Part of a small language model's weights: 7 heads of 64, 32.6M parameters.
MLP neurons of a small language model. Each row is named by its layer, matrix (up: input weights) and neuron, and shows model dimensions 192-287. Each number is 200 + 30 x the weight over its row's rms, rounded and kept within 0 to 999.
After each neuron's rows, "fires on" lists the tokens most often at its 100 highest values on Wikipedia text that the model never trained on.

L6.up156,189,263,197,204,221,225,168,235,176,229,187,156,231,179,202,194,189,208,221,218,169,244,196,198,155,155,232,179,190,203,124,183,183,148,207,195,244,219,216,179,198,158,214,211,215,155,201,158,188,167,172,172,183,205,248,205,175,218,205,231,204,190,190,186,168,208,221,155,176,164,204,279,207,189,212,166,241,217,198,217,189,217,186,170,191,202,179,189,176,240,242,185,225,212,249,175
fires on: "(", "Ar", "| ", "Lam", "K", "W"

L6.up734,192,226,196,222,157,181,151,253,261,225,191,216,200,239,230,215,189,182,199,218,183,218,170,165,247,203,186,197,198,208,217,211,210,192,179,165,275,192,184,189,243,224,224,214,160,170,193,277,228,231,208,190,208,229,164,248,196,216,220,200,190,136,192,168,189,213,208,145,214,175,197,225,249,199,140,183,216,206,194,231,164,206,237,160,258,252,162,190,231,199,188,159,194,141,191,254
fires on: " ", "r", "e", "-", "i", "re"

L3.up720,206,209,207,223,198,202,189,225,220,181,207,186,175,266,149,197,190,210,229,241,252,207,180,229,215,249,190,243,169,160,209,170,198,214,196,223,265,211,190,187,162,243,216,219,234,187,208,267,238,195,188,210,198,222,206,193,199,187,202,192,187,208,232,175,239,204,243,200,204,226,173,167,157,256,190,205,252,180,149,247,172,208,195,156,221,227,281,194,225,217,212,239,231,252,221,222
fires on: "of ", "–", "age ", "h", "(", "| "

L3.up1339,188,225,162,214,214,225,195,207,171,218,237,196,195,209,224,229,241,165,209,172,157,178,207,209,214,175,281,200,197,279,200,182,184,161,214,195,251,205,184,181,240,252,243,214,204,247,217,245,116,237,216,198,253,195,192,202,215,184,202,231,198,187,167,220,230,177,144,218,180,195,251,180,201,187,195,188,231,181,240,161,188,249,172,203,187,238,196,220,208,198,181,177,189,137,147,184
fires on: "| ", ": ", "Mar"

L5.up237,160,242,167,224,195,180,215,166,185,228,188,164,172,197,176,214,222,223,280,189,207,177,220,211,172,206,192,173,152,198,168,227,180,203,224,218,242,229,188,130,147,226,183,190,200,211,174,224,151,180,197,189,243,269,203,232,208,224,193,219,211,196,229,188,152,253,196,245,198,207,176,212,160,265,191,205,200,193,159,199,190,221,194,190,235,214,162,158,254,259,241,226,176,162,258,182
fires on: "==", ". ", "\". ", ".\" ", "\n\n"

L3.up1392,209,227,176,175,245,157,178,218,206,199,194,258,202,183,139,213,188,114,209,183,202,197,218,190,183,206,185,183,163,207,170,156,203,196,240,208,157,243,129,216,204,253,166,222,211,206,205,185,222,243,243,169,186,201,188,134,207,199,223,196,218,190,247,172,183,185,200,195,206,238,247,163,206,186,199,256,241,219,175,218,178,208,206,201,178,202,164,162,239,244,205,168,206,133,197,248
fires on: "- ", "for ", "of ", "with ", "Z", "z"

L5.up1371,200,234,240,199,174,218,164,257,169,213,199,184,232,177,205,181,181,170,230,177,217,203,181,192,204,161,164,231,201,210,191,206,219,224,217,233,142,220,178,211,157,201,220,192,223,196,173,225,161,268,210,216,225,201,179,178,211,234,159,171,179,214,242,257,165,223,230,190,172,204,172,220,181,152,161,162,209,183,211,178,163,248,147,202,208,236,200,174,229,232,214,226,235,128,206,191
fires on: "Ar", "l", "re", "er", "as"

L6.up898,170,168,167,163,187,218,150,210,182,158,206,226,181,202,186,187,153,190,170,219,229,211,212,138,196,177,197,204,222,140,207,234,239,223,184,197,264,157,231,200,236,198,230,218,222,171,252,187,216,221,201,175,178,231,180,197,238,143,234,200,211,210,222,197,232,197,210,233,195,150,221,178,165,211,176,212,167,196,168,215,134,260,220,200,182,217,184,171,236,242,180,205,267,200,207,173
fires on: "and ", "for ", "than ", "is ", "not ", "were "

L3.up1047,161,181,115,235,177,176,169,172,150,205,163,210,207,196,227,201,189,192,173,233,217,161,165,166,166,228,208,205,258,218,189,207,224,221,260,190,203,229,174,254,224,200,225,187,179,202,224,209,206,185,247,163,214,228,232,192,225,200,171,185,181,169,205,192,213,252,226,269,149,165,215,202,220,217,220,188,226,252,179,190,221,188,200,212,225,245,189,169,255,244,193,129,217,185,184,196
fires on: "\n\n", ". "

L6.up1773,180,186,216,121,198,244,221,207,186,161,253,213,168,196,153,249,170,202,182,172,256,191,205,215,256,171,174,194,168,159,246,230,219,158,251,202,175,163,182,193,233,175,239,181,211,221,148,228,227,204,184,169,267,206,234,212,203,206,176,169,189,270,232,227,221,239,167,171,194,196,152,195,149,216,207,166,161,203,214,188,172,209,248,158,192,206,210,240,248,175,192,175,168,224,177,204
fires on: ", ", "and ", "with ", "as ", "to ", "ri"

L5.up106,211,210,226,166,228,169,214,187,165,259,199,191,165,212,204,178,192,183,248,182,195,222,238,185,222,225,188,167,242,220,284,210,177,171,222,134,269,189,293,238,187,247,160,204,171,205,171,169,246,183,168,237,202,167,190,172,270,219,201,233,275,238,164,221,205,220,155,227,212,219,184,151,201,237,216,212,169,151,222,190,212,182,185,226,174,182,200,181,187,196,188,168,193,183,167,199
fires on: "was ", "been ", "had ", "first ", "-", "born "

L3.up1189,238,189,199,169,163,227,188,253,193,172,220,184,219,132,160,222,153,187,239,170,193,209,192,181,156,195,225,217,197,200,161,239,213,201,237,176,165,149,200,227,219,237,222,169,229,231,227,266,219,151,182,255,237,171,178,229,231,220,219,198,284,245,200,172,230,237,158,239,188,179,169,156,205,194,152,153,198,235,173,224,239,235,205,192,202,225,150,174,161,251,229,174,202,225,164,199
fires on: "===", "==", "with ", "-", "am"

L5.up1471,184,201,186,214,135,171,209,195,220,225,232,266,166,201,214,202,175,219,206,230,197,172,261,185,178,183,236,158,221,187,132,205,202,288,196,173,184,246,207,230,221,228,172,153,199,233,195,310,195,232,184,177,204,232,217,215,239,207,172,192,144,190,222,186,218,226,174,167,199,223,126,173,260,265,229,97,211,173,198,221,198,234,125,243,181,210,187,163,209,192,221,158,267,177,265,241
fires on: "==", "u", "'", "or", "Fort "

L6.up632,207,192,172,179,198,185,218,180,227,249,207,233,232,238,163,180,221,191,226,234,228,241,237,186,188,218,182,188,152,151,161,197,186,229,244,232,248,221,265,167,246,248,146,215,150,140,221,212,172,247,169,183,232,184,175,186,238,188,263,236,202,243,199,222,201,215,218,224,191,232,232,181,205,154,230,193,143,181,165,162,241,138,179,153,233,225,117,195,228,242,232,218,195,97,127,201
fires on: "-", "(", "tracks ", "h", "total "

L5.up211,186,259,207,246,248,169,179,226,192,200,195,184,178,201,168,228,183,223,183,199,235,217,235,211,163,238,228,233,140,202,210,179,197,227,177,142,249,226,190,217,173,177,205,170,170,188,192,171,152,204,199,250,240,219,195,222,195,212,229,180,159,227,233,229,256,192,222,159,182,154,214,233,210,193,189,151,172,216,216,172,170,195,185,197,237,201,216,167,198,257,166,206,207,178,233,229
fires on: ". ", "==", "\n\n", "\". ", ".\" ", "\n"

L5.up1693,223,167,194,246,156,168,179,140,238,186,201,150,200,226,236,203,222,177,186,157,222,198,218,233,228,161,221,237,209,170,180,206,193,219,209,221,234,198,231,195,165,194,222,119,199,246,252,170,230,176,154,152,237,190,202,220,175,191,219,213,234,167,183,196,207,206,223,189,189,146,217,226,177,221,188,219,217,212,204,218,173,235,237,220,197,219,216,255,204,222,183,184,225,173,217,191
fires on: ", ", "- ", "ist", "; "

L3.up502,154,164,203,146,224,257,191,192,214,266,230,200,266,202,197,196,150,228,263,142,208,242,181,239,169,162,204,186,227,204,163,231,158,201,175,156,183,217,185,210,226,207,189,208,216,231,202,180,179,196,190,199,199,208,157,159,221,252,246,239,176,215,161,215,240,198,165,176,205,172,182,123,175,242,209,178,198,183,201,261,197,254,219,175,247,227,188,214,186,238,218,173,182,117,203,205
fires on: "C", "N", "at", "-", "of ", "at "

L3.up1490,171,259,208,221,156,209,210,236,191,178,195,205,192,142,209,179,179,214,194,239,231,218,195,230,205,216,164,141,158,178,252,175,169,143,207,213,223,252,235,225,202,187,182,199,234,239,226,222,220,178,217,206,206,218,183,224,200,214,182,210,151,217,190,197,215,263,214,244,220,114,192,215,242,125,166,204,228,197,209,198,191,254,175,209,220,182,253,181,165,219,182,218,217,214,209,197
fires on: "not ", "Arch", "arch", "of ", "-", "is"

L5.up1517,177,216,186,210,189,194,250,192,172,235,194,252,184,205,198,138,131,214,197,220,183,239,230,156,172,224,230,171,195,176,206,213,242,233,203,183,231,193,177,183,205,170,218,164,152,180,148,189,185,167,215,200,249,256,204,215,188,232,177,218,183,184,202,284,210,244,205,199,208,203,173,211,225,219,162,165,197,234,185,257,153,194,212,226,250,206,180,248,185,258,182,194,217,157,242,258
fires on: ", ", "and ", "a ", "==", "most "

L5.up1620,209,212,180,194,177,226,211,174,177,184,204,196,215,169,159,174,184,195,172,147,234,247,186,277,189,138,242,186,215,238,188,272,218,206,213,196,239,211,228,192,226,216,209,186,208,193,165,190,217,158,226,191,219,246,189,205,202,193,125,206,165,231,214,255,216,160,161,245,216,172,236,219,155,218,195,195,197,188,156,178,142,219,234,181,218,222,181,150,220,231,230,242,154,115,198,143
fires on: "==", "\n\n", "(", "sp", "eng", "| "

L3.up547,189,194,227,205,186,230,199,168,283,225,250,195,182,246,226,141,166,164,194,190,223,212,175,223,219,172,177,202,182,211,157,218,182,190,189,173,156,151,212,191,180,262,220,239,199,240,220,187,197,172,219,224,207,236,197,211,159,236,222,194,166,218,233,239,179,247,210,205,223,168,221,219,200,165,189,209,174,162,201,160,181,177,197,165,201,171,210,252,223,213,168,167,216,166,170,175
fires on: "-", "us", "comm", "sc", "ous", "rit"

L5.up1618,193,191,195,195,229,197,157,200,210,195,194,157,229,209,170,191,214,177,253,204,197,189,245,228,144,209,161,233,207,227,207,245,202,218,236,207,281,211,194,238,193,206,208,226,157,208,230,235,211,157,214,205,236,241,188,253,198,231,224,186,240,205,238,190,184,174,157,197,143,188,218,199,190,220,174,193,214,235,187,238,199,146,222,175,239,232,158,120,251,262,220,173,175,143,142,202
fires on: ". ", "==", "\n\n", "-", ".\" ", "\". "

L5.up50,186,196,171,187,227,215,210,208,202,238,244,218,195,148,190,162,187,227,180,266,199,214,222,238,230,208,201,240,200,239,208,228,152,131,230,213,233,175,189,220,217,227,184,213,190,156,189,203,178,244,176,198,207,182,240,181,210,167,205,256,209,180,198,164,187,233,197,186,167,139,220,168,256,208,156,136,238,235,213,164,196,197,175,222,235,202,241,197,170,219,205,210,202,145,169,198
fires on: "s", "w", "| "

L5.up1126,154,222,245,210,190,188,216,208,225,191,234,193,184,254,217,148,161,201,199,211,191,190,181,194,198,168,156,225,156,214,226,203,177,156,166,191,242,146,176,221,207,191,231,217,202,228,229,197,137,203,176,198,273,155,248,121,222,178,162,200,219,231,247,223,172,220,172,175,196,179,222,249,187,214,137,140,179,194,198,252,215,233,211,195,180,222,230,264,208,211,128,189,223,198,214,200
fires on: ", ", "his ", "and ", "at "

L3.up1073,178,193,170,221,281,172,217,224,196,201,237,210,213,189,237,232,163,185,149,188,185,211,154,166,223,173,199,183,186,215,214,187,163,224,249,188,188,194,222,208,186,284,236,263,243,207,203,216,121,184,195,223,225,221,192,223,263,191,237,188,174,196,189,210,203,201,213,162,235,208,193,219,209,156,218,256,211,141,246,233,149,244,189,221,119,152,283,235,228,196,190,168,177,246,220,189
fires on: "z", "as ", "| ", "2", "ush", ": "

L5.up95,174,192,178,165,202,184,221,263,167,230,173,261,222,166,176,165,214,217,227,258,199,205,190,156,207,200,191,204,211,182,165,231,185,155,183,155,225,202,190,207,179,249,197,206,167,167,199,196,184,216,183,210,186,179,216,212,225,252,190,271,149,183,226,167,204,183,184,216,216,240,236,146,186,161,241,175,213,215,206,227,204,229,134,228,210,247,205,202,174,186,153,223,233,211,211,199
fires on: "| ", "ex", "(", "own", "á"

L6.up1753,156,180,200,214,197,218,189,160,184,229,186,228,208,247,172,201,181,178,167,160,229,206,210,217,232,209,202,241,216,222,206,212,174,193,196,180,262,136,250,188,160,208,170,226,200,241,177,215,188,203,208,217,223,195,172,194,146,232,192,188,145,253,175,207,200,178,243,195,206,190,161,221,176,188,175,163,175,173,185,187,157,207,173,149,190,148,231,128,165,228,146,194,223,241,152,207
fires on: ", ", "was ", "(", "being "

L3.up1342,236,179,190,222,240,242,189,228,195,242,193,246,211,199,117,199,202,188,185,234,234,223,238,207,186,251,161,246,170,170,176,228,203,219,241,209,232,219,242,160,189,211,171,189,192,172,225,208,253,206,183,235,173,210,162,229,203,173,211,190,214,204,195,234,186,198,247,159,166,164,229,223,188,242,182,177,176,200,212,190,169,223,191,186,207,194,205,214,189,240,186,214,171,171,239,262
fires on: "to ", "-", "would ", "h", "–", "not "

L5.up1598,191,244,266,242,217,203,181,242,201,211,188,218,199,197,137,188,253,195,211,237,214,161,235,182,222,212,193,212,205,151,233,227,202,200,225,216,181,216,188,224,195,206,172,160,207,176,185,180,168,204,221,174,171,180,236,184,185,220,257,231,189,197,231,211,197,195,228,205,207,185,203,145,174,206,193,182,210,205,243,158,224,225,210,122,219,249,194,183,199,174,236,201,218,181,217,261
fires on: "The ", "s ", "the ", "'"

L5.up702,186,250,194,172,229,136,230,226,166,213,230,185,168,200,198,300,171,235,196,187,247,166,188,207,158,197,192,191,215,225,211,176,230,181,228,202,204,221,176,177,204,166,198,156,183,189,205,229,231,211,227,215,188,195,226,222,241,174,198,213,224,167,188,252,221,199,209,191,98,175,126,231,230,181,194,232,192,196,179,182,170,182,169,173,182,210,195,201,168,223,246,191,210,194,213,223
fires on: "==", "–", "ag", "worked "

L6.up345,178,225,188,219,211,182,207,170,177,295,217,173,158,184,183,189,234,187,181,259,202,200,217,180,132,194,182,133,159,190,169,227,171,176,174,177,193,223,190,212,150,183,185,180,172,186,217,143,201,189,178,249,206,171,181,198,196,216,202,252,189,152,184,199,226,226,197,171,177,196,236,224,182,182,169,200,206,222,197,168,187,234,212,164,194,167,173,179,194,190,198,175,208,188,213,229
fires on: ".", "(", "| ", "′"

L3.up1126,158,205,197,193,250,230,193,195,244,178,252,232,196,231,180,197,214,175,228,256,163,136,247,175,207,191,211,230,153,192,179,200,217,195,182,148,229,216,190,159,250,266,170,245,184,215,163,187,180,251,236,190,242,248,209,177,211,190,171,132,218,246,202,227,141,213,259,160,154,169,214,218,220,196,224,180,205,101,215,194,219,160,162,225,216,232,209,215,166,174,180,266,194,211,226,155
fires on: "as ", "for", "ic"

L3.up59,178,196,118,203,192,207,201,160,186,204,239,207,191,232,180,217,142,194,194,159,231,277,256,231,184,239,174,152,199,262,227,243,163,216,238,214,250,163,199,161,220,208,226,185,151,242,157,163,182,188,217,206,242,185,197,230,166,213,190,207,243,203,145,239,201,153,216,226,191,215,192,193,247,221,149,156,180,205,158,254,125,229,249,167,171,173,254,203,182,188,200,192,212,177,225,298
fires on: "-", "of ", "had ", "to ", "no ", "a "

L6.up1014,188,144,166,177,190,195,220,177,186,196,176,242,188,228,187,213,179,237,178,193,230,200,215,175,232,200,194,228,221,186,234,205,239,162,192,210,207,144,185,224,222,213,206,182,159,241,169,194,176,234,225,213,217,204,183,212,169,215,235,188,201,218,232,221,209,227,256,255,201,180,185,216,202,220,182,165,157,202,193,226,136,202,229,203,232,208,252,162,219,194,198,217,241,229,263,233
fires on: ", ", "is ", "are ", "not ", "was ", "a "

L3.up1125,159,203,196,166,205,186,229,248,157,194,239,222,181,209,207,222,210,239,186,226,158,145,184,170,215,202,188,243,244,183,228,232,228,182,249,216,154,189,193,197,173,250,194,262,165,203,212,199,213,198,199,223,274,182,173,161,216,187,205,205,174,147,201,149,192,232,219,197,155,187,225,204,178,193,217,175,211,202,188,224,198,225,123,159,271,231,212,196,178,226,220,171,204,175,149,149
fires on: "-", ".", "or ", "have "

L3.up754,189,218,197,165,204,174,214,251,157,227,191,201,216,209,187,200,152,180,181,225,251,196,163,173,164,207,186,209,175,220,253,178,213,154,234,196,249,202,241,178,167,251,202,201,218,200,222,198,118,214,160,216,233,200,158,185,209,237,149,168,271,196,196,215,133,213,178,206,139,196,157,237,175,236,193,144,172,226,185,165,207,123,231,259,220,171,180,237,184,218,184,214,212,194,212,204
fires on: "-", "well ", "and ", ", ", "ro", "or "

L6.up163,174,168,208,229,227,221,218,245,198,223,179,226,194,234,169,240,180,209,208,231,230,197,188,249,216,149,157,256,137,181,234,232,150,218,261,174,238,185,192,222,221,192,243,189,207,182,173,174,195,184,261,217,171,213,227,226,187,238,247,221,175,202,198,179,207,217,174,148,177,163,232,243,152,189,235,163,146,267,218,173,181,203,225,200,222,245,160,223,210,172,164,178,186,161,199,193
fires on: "and ", "to ", " ", ", ", "(", "— "

L6.up1359,190,202,182,221,222,182,218,168,129,225,191,234,173,173,167,221,174,235,213,234,145,194,218,176,159,201,173,172,201,223,238,214,230,206,238,208,217,220,211,209,240,182,213,233,198,204,205,200,189,241,224,201,186,226,195,182,218,161,164,192,209,186,220,209,199,212,228,266,111,148,197,233,237,242,208,221,209,211,183,177,233,175,178,238,249,196,193,224,197,251,212,176,191,142,186,199
fires on: ".", ". ", "="

L5.up142,152,184,196,165,244,237,186,186,200,219,243,235,219,199,219,162,186,208,183,259,149,199,184,187,216,196,203,170,257,208,177,199,162,189,204,170,173,179,234,193,188,173,236,285,210,134,177,169,173,233,185,211,178,214,177,195,202,208,180,249,190,157,183,216,138,149,221,190,199,169,192,165,187,168,169,183,160,212,222,141,178,185,227,229,215,239,181,195,168,184,205,231,180,180,229,220
fires on: "s", "l", "t", "er", "5 "

L5.up1131,153,242,201,219,210,207,264,206,218,188,236,242,196,167,163,231,215,193,185,150,172,228,259,165,147,214,200,170,192,172,166,236,133,197,208,223,262,275,176,169,186,211,167,196,153,193,205,157,199,193,185,187,222,215,170,258,190,197,202,218,220,220,172,217,161,250,177,214,155,144,196,238,182,228,149,243,253,218,154,179,221,230,206,255,176,160,232,149,173,189,192,163,288,213,277,236
fires on: "of ", "-", "as "

L3.up1172,213,199,227,153,159,138,173,194,236,160,205,215,174,207,213,164,235,199,226,227,202,236,184,167,176,155,246,223,244,219,144,191,185,226,263,186,125,237,205,228,200,214,169,180,245,220,226,201,226,149,162,183,215,222,223,211,256,225,173,200,210,176,249,153,242,190,266,191,221,228,187,146,242,216,202,180,240,217,197,211,242,204,160,135,244,207,218,182,175,190,157,168,152,218,208,240
fires on: "s", "'", "al", "als", "=="

L5.up249,181,225,164,185,203,228,258,177,202,208,200,187,221,255,218,197,132,213,163,184,238,215,260,209,195,179,188,139,244,210,255,242,118,171,226,195,202,198,222,217,216,184,213,201,222,234,186,223,163,213,171,249,202,154,233,167,207,256,120,204,248,181,224,220,165,237,200,200,222,187,230,132,219,193,237,222,166,226,179,223,171,256,201,206,191,143,189,214,195,205,171,234,231,158,209,200
fires on: "as", "-", "is", "my", "at"

L3.up855,183,273,181,195,194,193,181,201,216,185,220,157,211,204,179,169,197,174,219,179,185,204,212,204,204,236,154,187,231,196,208,202,182,189,167,215,219,206,221,203,171,206,226,201,176,194,174,215,234,238,210,215,161,202,207,135,132,167,184,192,199,157,177,214,181,223,227,244,129,164,237,158,222,212,238,139,187,227,190,197,199,205,233,196,206,236,195,205,176,174,185,188,205,206,199,229
fires on: "==", "st", "let", "ot", "air", "==="

L5.up269,189,236,164,214,188,198,143,174,197,233,254,183,204,175,188,212,186,206,256,236,246,225,210,203,169,153,231,163,216,205,189,197,192,194,265,197,160,207,126,211,174,204,201,160,187,220,230,238,198,214,213,236,191,165,272,134,182,224,211,248,235,243,165,226,225,211,223,208,222,203,199,191,245,266,182,227,235,167,212,222,214,231,194,168,185,206,209,256,232,282,222,225,227,145,173,227
fires on: "of ", "who ", "and ", "for ", "on ", "a "

L5.up1190,178,234,171,159,232,286,231,197,204,194,236,145,209,212,191,194,217,202,194,221,189,175,223,225,195,170,166,229,177,200,229,237,256,170,228,193,204,176,184,226,258,254,191,219,211,217,222,165,194,223,207,246,187,160,165,179,246,197,195,212,202,204,222,230,152,181,209,194,213,250,259,216,206,206,198,190,151,178,212,214,198,162,162,188,203,172,202,161,178,203,196,183,135,219,173,210
fires on: "as ", "ic", "As ", "bro"

L6.up980,213,228,196,98,182,236,243,201,185,238,202,202,179,209,190,198,179,191,205,228,177,190,260,189,229,239,232,238,201,191,257,225,185,166,200,223,193,162,233,257,224,154,178,207,169,220,232,202,203,179,162,230,215,172,151,131,201,185,203,256,260,162,197,231,154,165,262,205,177,178,148,167,177,220,219,198,202,218,228,225,222,176,241,196,200,197,179,229,194,206,209,198,256,199,175,211
fires on: "-"

L3.up1112,224,215,197,182,190,174,198,200,245,253,176,210,182,127,125,183,221,206,201,260,142,230,183,208,221,200,152,231,157,136,196,210,172,207,225,223,155,217,168,140,161,199,184,191,211,234,194,244,161,231,169,210,223,190,154,200,174,180,235,254,168,181,185,226,248,226,287,204,189,167,218,182,189,176,157,183,181,219,204,194,217,204,207,157,254,229,181,189,266,221,199,161,208,231,201,197
fires on: "between ", "–", "-", "into ", "with "

L3.up1247,176,237,133,209,228,201,163,209,239,215,210,193,213,267,194,218,224,178,192,192,220,202,172,146,226,187,173,198,235,203,249,185,231,222,183,258,243,126,178,165,219,231,205,184,240,236,160,170,232,228,225,190,165,231,151,164,200,219,194,247,202,222,202,182,233,216,187,251,179,189,187,182,153,178,243,185,171,199,183,179,241,202,250,186,222,181,195,176,127,253,153,187,179,226,154,221
fires on: "of ", "ale", "at ", "-"

L5.up422,233,172,229,205,231,173,180,222,158,187,208,232,159,233,136,161,219,226,199,244,195,180,227,182,182,279,225,229,216,184,203,173,241,193,217,211,166,152,164,184,233,225,174,134,199,149,246,207,197,231,148,178,181,187,217,206,195,216,217,209,230,199,245,188,204,206,187,176,180,151,184,140,204,225,201,184,142,166,238,190,233,196,157,148,196,201,184,185,178,162,207,160,161,187,240,198
fires on: "'", "s ", "' ", "its "

L5.up1664,247,231,152,179,189,144,232,188,157,167,189,204,155,243,212,231,236,159,219,227,174,185,248,204,200,250,168,190,217,193,195,192,206,211,229,237,142,211,227,197,194,194,214,177,220,178,193,217,175,177,160,239,206,239,175,218,251,249,195,258,224,140,185,231,217,186,215,188,212,187,172,240,213,211,169,170,221,224,240,177,222,227,238,169,238,216,217,199,177,149,197,188,220,204,175,210
fires on: "Z", "g", ".", "G", "/", "-"

L5.up527,194,201,163,239,223,181,203,181,271,240,219,159,155,193,217,169,170,197,235,222,181,236,187,198,193,177,132,218,176,168,152,161,230,189,166,226,174,245,275,224,190,196,208,134,216,179,185,133,194,207,238,181,219,177,169,237,174,269,168,226,256,204,196,227,212,201,230,190,243,188,233,196,213,195,209,212,239,194,231,180,217,208,173,196,242,214,188,232,209,224,197,179,227,177,209,219
fires on: ".", ",", "| ", "°", "of ", ": "

L3.up1274,207,200,231,187,174,205,169,268,216,237,243,179,174,212,140,195,188,232,197,208,230,202,159,204,237,165,238,204,183,231,213,147,200,228,199,186,213,186,184,163,183,213,229,215,241,194,158,263,176,191,171,211,181,182,223,183,229,190,187,159,179,152,154,198,155,190,231,212,178,234,184,220,252,237,130,156,204,216,202,158,183,209,172,220,163,244,173,146,189,197,237,141,189,222,228,209
fires on: "k", "i", "e", "l", "Pi", "am"

L3.up1690,172,235,208,135,175,162,218,196,225,210,229,243,215,209,208,181,202,228,221,176,167,202,149,187,235,205,199,150,149,192,130,199,203,196,215,182,197,165,185,230,180,154,242,228,225,212,178,162,189,224,142,196,164,177,215,160,244,173,212,193,184,184,181,182,207,214,193,203,177,230,184,151,236,284,276,251,198,226,212,245,181,192,179,211,163,199,183,173,199,256,188,167,220,178,204,226
fires on: "as ", "on ", "of ", "for ", "to ", "– "

L3.up1521,190,235,227,266,149,168,244,158,172,225,213,196,167,190,202,200,177,201,207,185,200,180,239,191,163,190,227,223,175,180,149,161,207,211,215,224,172,216,216,184,203,163,237,182,187,193,249,199,179,190,204,140,264,241,250,193,182,174,230,175,185,219,248,209,238,214,218,219,200,143,209,207,202,240,260,169,196,269,200,148,198,260,204,200,206,190,220,175,252,237,227,212,228,226,210,171
fires on: "\n", ". ", ", ", "; ", "and "

L3.up339,224,122,214,211,190,165,211,185,196,225,197,262,207,208,143,181,232,156,230,167,228,230,193,199,140,174,221,240,205,183,165,203,215,232,189,168,248,205,204,241,247,229,221,216,211,226,197,241,217,170,188,222,238,199,180,264,240,220,165,223,173,201,144,218,216,239,154,181,161,156,252,161,237,229,233,215,161,198,185,231,195,222,281,190,201,187,215,259,146,244,193,179,185,197,196,234
fires on: "-", "at ", "ad ", "/"

L5.up357,195,177,223,192,231,209,168,159,235,255,187,149,185,228,220,235,179,193,272,231,206,218,195,168,233,208,213,159,178,191,186,209,194,223,203,191,240,142,251,217,221,202,200,248,207,214,210,210,221,234,158,220,188,161,156,227,182,212,168,208,241,193,183,199,212,168,209,215,256,156,199,142,209,202,217,170,168,185,225,228,159,205,250,157,252,164,204,213,170,267,202,183,201,172,170,182
fires on: "| ", "(", "-", "- "

L3.up532,184,191,173,189,147,251,174,201,175,208,180,172,229,218,194,154,216,166,184,206,214,189,184,257,228,205,204,228,230,259,160,196,204,187,268,182,189,205,194,222,155,222,205,170,178,280,206,170,180,238,219,223,223,206,211,146,240,221,197,164,227,180,238,198,224,239,233,151,258,189,186,200,205,195,251,229,170,133,208,179,145,213,216,201,152,196,185,207,213,216,229,246,213,167,205,192
fires on: "is", "| ", "as", "l", "i", ": "

L6.up1419,204,153,178,216,171,162,226,161,205,268,244,179,225,221,169,220,227,179,187,253,182,217,189,174,170,202,219,277,141,262,185,235,199,204,246,162,190,208,199,163,201,188,159,166,177,261,201,228,192,213,192,215,195,214,150,188,172,199,184,208,188,193,217,213,274,136,241,210,178,241,150,176,174,212,195,142,227,223,217,180,181,214,210,233,229,233,181,179,213,261,194,195,160,190,233,251
fires on: ", ", "(", "-", "office "

L5.up980,210,226,197,239,188,224,199,194,207,217,223,202,203,176,262,171,162,203,164,182,139,216,228,212,170,204,117,170,197,173,221,237,233,185,207,174,204,148,154,242,225,209,162,150,209,191,239,218,247,200,204,190,219,223,156,211,215,195,231,220,208,236,197,152,204,261,238,200,147,195,175,206,223,171,195,215,207,226,216,221,179,221,181,206,226,211,134,191,185,183,186,191,182,194,186,169
fires on: "- ", "P", "with ", "of ", "ball", "-"